Weights of a small transformer language model.
Size: 14 layers, width 640, 10 heads of 64, MLP 2560 tanh GELU, vocabulary 8192, 79.4M parameters.
MLP neurons of a small language model. Each row is named by its layer, matrix (up: input weights) and neuron, and shows model dimensions 112-303. Each number is 128 + 24 x the weight over its row's rms, rounded and kept within 0 to 255. Numbers have three digits each.
After each neuron's rows, "fires after" lists the tokens most often just before its 100 highest values on Wikipedia text that the model never trained on. A number after a token or word is its count.

L4.up1439:136095067117114125123143079086146146119129105130113114132180112174086101111152104136120118102144170106122117123155075136109081111116102117116119123125156110162104142148116096171132148183161141139140138135130128105157122118151124162114147138113119160164166117103086121134093126119112119124128109150108144133141114078118132139111106121133147113144134110124149155128137158119118142138131081113143129126143134097168128127147117125176096168139148133068089157145118079109156135147130071126151125157095136133115145132113098097126162094126132092140126108087153134115132117094107151111
fires after: " " 41, "–" 9, "9" 7, " (" 6, "1" 5, "-" 5

L4.up2533:063156148128149124121122177122088132104140142135134089113132142139128127100135171146104116122118076132109133103099119095146128133166118175136147111084131100137096143152072132107132096149098127131145085131103151113125100109094107111143119113156124131116092135117125123109134111106146107081164127136134138119123147104098079137059146121127168103100115179133148167134100169125131112122112120125147122171090080109109119115104132094161087171147173126164149090132134119157131117103138115132094108129121092127099144145108134086149082135144115095132151114172166148120116133139151090183
fires after: " " 43, " |" 25, ";" 5, "0" 4

L4.up2192:122091135127083092111138144144128164141138110150123169129131124112145145124114104114109122150147178150164153149104115147146084114148125124120117112148082126152135157177113130124121120137162152076110130111101124141157190130118127136145127097112097109117149096171142109129078122131109094100150110087107097152158104088141128075100153145133125111152130196138142100135099137157115138144126167164112082119159109110140154089133118142109133129168138142170119172159136138131153141172148143110130123146118119158141115057123128123154089120130156123133123086125145111087121126123153089108
fires after: "9" 42, " " 29, "–" 9

L4.up1491:143142114094145101139116133155119134147123115111126165134143123110116101161154097126150156141093125086126126158134077119119098106119105123137128120147109132117179138158116117142122131093086127146119151136112118112102151126116116137131130183093125159120078118132147168107186148168126120146097134111117127160090129128098105116121143144205097114111106100165168115121129129160125135131148111148116118105102119136090142130133111109131108133149129169156118107145127115150129134129142146179125137147105108155108140136101127141131133094142136129113127132102128126147137145079168129130
fires after: " " 37, "-" 9, "4" 6

L4.up774:146129108114126111118155134144111135125098097145112179103124159120145159111123106126104140081150162122162170128130115131159156104112088129115139121125135139123113170100106133118122110117085131135153138080102098149155099121135135108089133121105123135135135141128089145145102085148141149136149092119195131149092148124084123124136152099121156128139133177097102152122099131107107104093133125110085149157113132134156111135136163106105146115124137119131135100144133087122133130152123128148117123113161119161106145120171152140113097143105123122092150152073151131117121140158107082131
fires after: " " 68, "9" 12, "–" 7, "-" 5

L4.up1947:136127111141139130153113126116101145126134122134117148097121131140119110167142142140140133127106116131147120129117115168117101124104153113100116117102144131103158137154112121127090111142129183141136097126112105096130120117132152096144153136128129138175097144098110103110125115181124127138118155099150124152146123120144115131130100098135135146156140160167118086114115119156140140096128164113157106127138078107110137124119138115123104147149109122134127122109133126105105158116119107104146155105130100158123163132147131135133139135216120147130143172108110139070122134126118141144
fires after: " " 52, "-" 8, " U" 6, " F" 5, "\n" 5

L4.up208:120184118129133128102135125126115115146086138165117107111135141135056171108098130136117151129137136143132091113125132142119154125120105142090104080145181141122162167138132119107111143101142149173111118187127130090152155084109104141162126123151126145133168133171141151133107138115097088153123120147094150103091104125116132167160117127138159078166101106166176099151107107160108104096117127098122114118129132088131099160113106134205100126152109108111135139145108121144111153127091089094110112138116147127161125132115067127098154152112130135110121117170131155149157144092126082104
fires after: "9" 34, "8" 10, "0" 8, "–" 7

L4.up1591:104132113101141155151139143121115163147159113106146182103093122098134165141168094122127129106145146143102110161107103162115099134127146123143124130184119144142156173110077116136164111113101171127137154155087164183111061126088096143125141136126142098121069075115165146094088108092126118101085115126117125150182120138088138130173135111092152119106189150102135109092133112115111185092143126126105150090154124149141139097098135127117092113092087147153113141092148089163116109119136144171135162143108154133126102080145131148117125147158117141113108087143133168141098124133121084123
fires after: " " 34, " Mar" 10, "1" 7, " Un" 7, "4" 4

L4.up314:151135143127117089141063090150140140123137103131123101129128125134173133110133137123115142111133082073118159171153089104147155119125146099123162087077099115096149112121167097077115093147128144110115130160146150154089149142150145134159118130099164131173147154127097130106137124127155121118121165080155118158178100119162118109136182161124094144119106135126081116126152137132150146141134132118138103093190069129141177146109141131096175094148130125144118098106108165141128179147117093170157142151131124127109150100129096110113108136121127129152064142130149122112130174122104119112
fires after: "0" 35, "s" 18, "/" 10, "5" 6, "6" 5, "8" 5

L4.up355:135133118105156142099153109109156121209123124097100145124140141144152129155127061134114152136115111079125152090151141120144115128095099121128167085124117159154094143126136114117111144118106078133101121125141106134163157164125099156122144176160129107079102107134129127122100120175079110179125135153145119110080137084163133136121152105095155117118071116114101150112140145108094153118114107149144125117173157135159165107089131117138113136118080127151124115146128131118155156127133135139119116101172114115124133083069094131154074124176141121127130109094134116083121150119098098116
fires after: "." 51, ")." 7, "\"." 5, "History" 5, ".\"" 5

L4.up1941:100113124113116156177142148130128122160101128146150155159108161172100166127130113107123137085142132119127144137155096132117127147150132143200148121115090129136093127104147131114129100146121125168111086155095121094109106154170160164133131104120115141147117128117137112117161123164095154161134135097112133099114123131104151143097139130165109116129126164114115111109149155121100109111137151123149111094133130112110146168093112126142117130141117174137158121141115112106114143103129154061117069154124106109150115127139133125128151130167095150104144127151151144136136126072108068123
fires after: "2" 41, "1" 17, "3" 7, " " 7, "6" 4, "4" 4

L4.up388:178136164090096143162107092093137116157137142121086133083126083131161114121164117164151157117095110081154175105134137141152128149121101104090113109107123160093122148177127100143062135166101118137163122125125125140111116187182110142147150146127099092123131152132158084161119110120144137132120124129109133118099113123101123071132179145103130135131127143076142133108110080106105150132121125068158112135178147137125131100129109134133116142123112121126095110129157153104140140164136140101132117126119139111098152147105120162125129135173165132136132120147132091121153123132073152105
fires after: "." 77, ".\"" 9, "\"." 8, ")." 5

L4.up718:141149146138124122109099130082108133146118163159152117123164127103138098124150147143133093127126113106122120120139126107134111058150128122110108117105140099154103210161114139129109151140118134147101110142120105108115142135087126138141101135152160159161126114126168157146090161087117114114114150124107088134162086112188121132161184124129104112136139144141157092131126109116117131152146179164075129098102112157136138110124111099156153135150142165106088133127148138150118081097117134129123144138164116133134165094138133081096145127149161143178136160144102172092111102113144107137
fires after: " |" 36, "0" 11, " Ra" 7

L4.up1175:165156113068161115112093114137132093136146200135143138156131144113128129100137175123132122116128124128107143103130131109106147166141104129132143122120153153094141140111150114083103114159092150153116130163151123141153136126127142139112121060172137132121126078159133107097089175116102164144113108120118136132143099108104085143122117155107120132126143130111109084114130146152126178099117128154137120121156103134127123134108168098119106123186129134136140128161144102123129099114152102087122165134101153105124127116118105132154103165128059116164113102152152087102134135087131097110
fires after: "0" 36, "9" 9, " Fi" 9, " F" 5, "gan" 5, " f" 4

L4.up2246:129141124115115109107121140118144106193141131115146125119121110129122109183083137105134146133146095088153110107140104164139157132088097120123128148092142158166131167143124109136107151143110092153122168099139133146134128135122158133132085123118104148113129088134135160118118121122118097107115133080131114126139106117124100130147135143141149117129146100110154157129139167150104146103107120083080091119183124147118133065119162182121115105089131124134149116130094129142131153156132168160154143141156122149118137165100118128155145117138119100143153084119164099118148153130095163140
fires after: "." 50, ")." 7, ".\"" 7, " =" 6, "s" 5

L4.up952:115110164124153102112150170140084116133126131150108116093105146108125110166138068126099145127151155162133139118103110110184142155162160140063139103120099103163092139147136156133117102171142115133194120079126154087120140135150110112147128100127126139102134162167121142161107118112110127130083103068109142107106127143153130133144126099142145153098188075177122149099126199118144093104130075110120136164123135126131115108125128125131134095116134154121112111115133142134143102132131143118095090119125128113158121121128152156139156092115142150135134150127158137122099115127085122137
fires after: " " 47, "1" 6, "ro" 5, "," 5, "-" 5, "B" 4

L4.up1592:141126119130128139132132108148103121147114151149134077127128141123092111151137083113149127163130152122110131143175149139098137088106186137173156154100141170209127133124115121150107150117148119096150132143118114134145082114093146142078152079072128157162123116184101142133104126141160128138115129098131115101124127093127144125129116122151146115132100143141142131111101097180178161094087117117124144102112126087136106137109131068104133156183150145121096134134142086128106113096113145127152103144169082084096127127152100118145136168133115116196125088103134141115118123120163089129
fires after: "0" 45, "5" 9

L4.up2223:159128136094134087128113119080096095121139130096132162152153097135133127137154124129134113182126072145138123135105100106090147157120160126107144114139166086139158133132116114094146101115134105152093134135116139156115105133122156119102109146113083115144150110125175170152115149159120168087121133132120113107114095135113133113119129171131104101133186155122142091125111148080136125085157150150154117121137167124120155095115120155147111079150090138122137130180124120113110115061116175092126118187137142172145123098149137100153143137117134153103125115091109171123120128155113111123
fires after: "1" 59, " |" 7, " Un" 7

L4.up1055:111169127147127111108139138134146109170120126128098139155121092140118141098138123108129133140141115146136118127170117131050080157138103161131105149151139121127072132146141102137171090092147171152143132132134145125105148091099098138124170186122159113138150148122100155135095106114114150127128114112179116138152124172190135117128079139127121105171096120155141126130170128127130110132169133139156121077125150127107145156128143109115092125121133125137151125129115113116088121127128116121125144139107102129163145127162105142140139082107132124129192142135136171093144133096134163116
fires after: " |" 32, " Gu" 8, ";" 7, " " 5, "S" 5, "s" 4

L4.up1296:102111148089184115095110122101145142132157091145111132122152119087133157154072127087105085128151145088103159137117108092097159165115095102104098112137143120144143147144102115110176116102110104169122108137132057163126096111127142149163102138134132153139102127127138126137069147112138117115102069094104169099084148140144086095088117138129153137174171138153099130109145175117176194114111109130123110122153123191163137153130103148131155119120084117135118128154126064141120176096134160127141063118128127099148115110134109180128108162127123138183113072106130146111096137116180110102
fires after: "0" 28, "3" 10, "8" 10, "5" 8, " " 8, "4" 6

L4.up1767:127171148113123114118109140129104125142156125095091143132119111098137114143162158150103120132088108139145142133091119098137134107118127111117123126095092117147156157101121136130150114115154156139091106152130155132148144108105134122090125132124086165153155150135137106107124133179090127132146121092125133092151141166127106141161121099088095126146140093141143090157102117142146121127162107119167169109057133134138159141092139175079138082121133107164141118151119107118084132141108159117141116124104128138123113122077126127096101121099109126121144140113134104144109107178128126156
fires after: "2" 32, "1" 25, " " 10, " Nov" 4

L4.up735:115120068162132116144103134135113145129132101116155142091131130132109124161126116167106135129149128130096099133126112142101114132179137146158142111145117104123152153172127138150133092153126142132153092091144126147125160136110126156144130171114151117113132147172152190130125147145164118121091115125127109146133144091141118068124180119160102100155129148133104133115082150127133115131167119124107146143123132145102150127164137092093156144167091110152109133124156152108155159144092081175139098128085129159135069091162121169094100149083140126157124182106160076143120120132127109106
fires after: " " 48, "9" 6, "==" 4, "8" 4

L4.up1123:113111119142141128124141121093137152115122143110101097137146127102132128108130124117105093139150101093107112185111118110096116130087123145164084079115082135187120150149134140118117120157129127125135100147126136120175171129133116112120117164141122104133147154129163102141150101116125103161116151148129127158139108150130117107187128122147122119087141153106154123137123130142123125145163133141100128145136133125114157113144139095122133114122175070136150124091135160130111114115114141146137105128093096109163093122164122141122144093111161131104167098059109124144137120100126078180
fires after: " " 32, " S" 9, "s" 8, "S" 5, " de" 5, "E" 4

L4.up568:152111137136153129148112096085116118139128105136132144138134095112114151123143106140121167142130119130130140167123063125143149135138119148126135137168148103114133170108139162138147122158077091174114115090132143129115143109138094115101122147096143082110142117137138138097088150126156170179100159105101116127115171115077126134137198127112096115149128151137128094067123121141096136109165122147132147122121099140146124088134131127114136125163118166160119107148137138125115121154176117142104074147168096080108156123132119138088083138112146139119106158132119171167152098130105122135
fires after: "." 46, " |" 9, " " 6, " The" 6, " the" 5, "," 5

L4.up1386:153132139112137115143093112147094086146104161157118148113140135129091133127090097112127159115139128132137125116161080113133134129141097133137094139088123164151124102140165111149163075113137128163140139172168129136121119104150105103135134129103150135159145143143147179130115162150166136139115114133112127123168130149102150110112091115136174133107153147122110156104090175122110136128085168132146133157150133147130181099099166104111167107096106151122132136137154084094103152095135166139122131155151154119131164134119087085120106106142090132138125140121091183143108163169119142142
fires after: "8" 18, "0" 17, "7" 15, "3" 11, "9" 10, "5" 9

L4.up884:119132128116124125118119165151099115107113108131123135108119140097135094148134121083083134120089133117142150159133160143138126138154094122172135127128099116131151150121109142106154112131147116072100102137122141109143121142140116142127082136128134133161107185088119094124131116167153136105161163118112131099107070115078097142091138096135142100095150168141086121126147111163125128086109116155118130147124127145194142166084132160095122142145153143138141113148116138160156114177099169138118042138120092113112105133153118144116149168121081123142133120134135146126153117152138113131
fires after: " " 48, "o" 5, "2" 4, "1" 4

L4.up1739:142137154093091130129119126134128161131124111119122156126169108136113134172138117197108137173093112134170115173109103112126091123146130104139094148091121125152147127123156137121106119143141135147136126171093129083169116137140140141135138112165146124101117109104109153107151106154108104155090098128120153081115161100142100124129094137119167088106138124134116123107093122121125123123146128165125121128138118117125108135112125161119130126144117118103144123065153125172144097089130152091114139111081129105168114094141137153111133137096117149111116099123123100128100131152143058177
fires after: "." 29, "\n" 19, "-" 6, " (" 4, "," 4

L4.up1384:127124141110135135094138156108109108128120148133166157139122140166135124114109149129135100185116185125124151169121140117126129124122139153062115104098142107115174159130151171145111159139132138115132139088118167119126126121159124107105083147114129105101127135125105140114122159105112116116113104144124182135148117146112143135142108071125134154161118101129155118097143141144162132103105154134115147157151101127107153110147136152144113133155168127169136122137134107145098119163091121157113107146121088107117115082132127149098119139115130105103123138061094132113157108156131151106
fires after: "1" 58, "9" 15, " " 11, " A" 5, "8" 4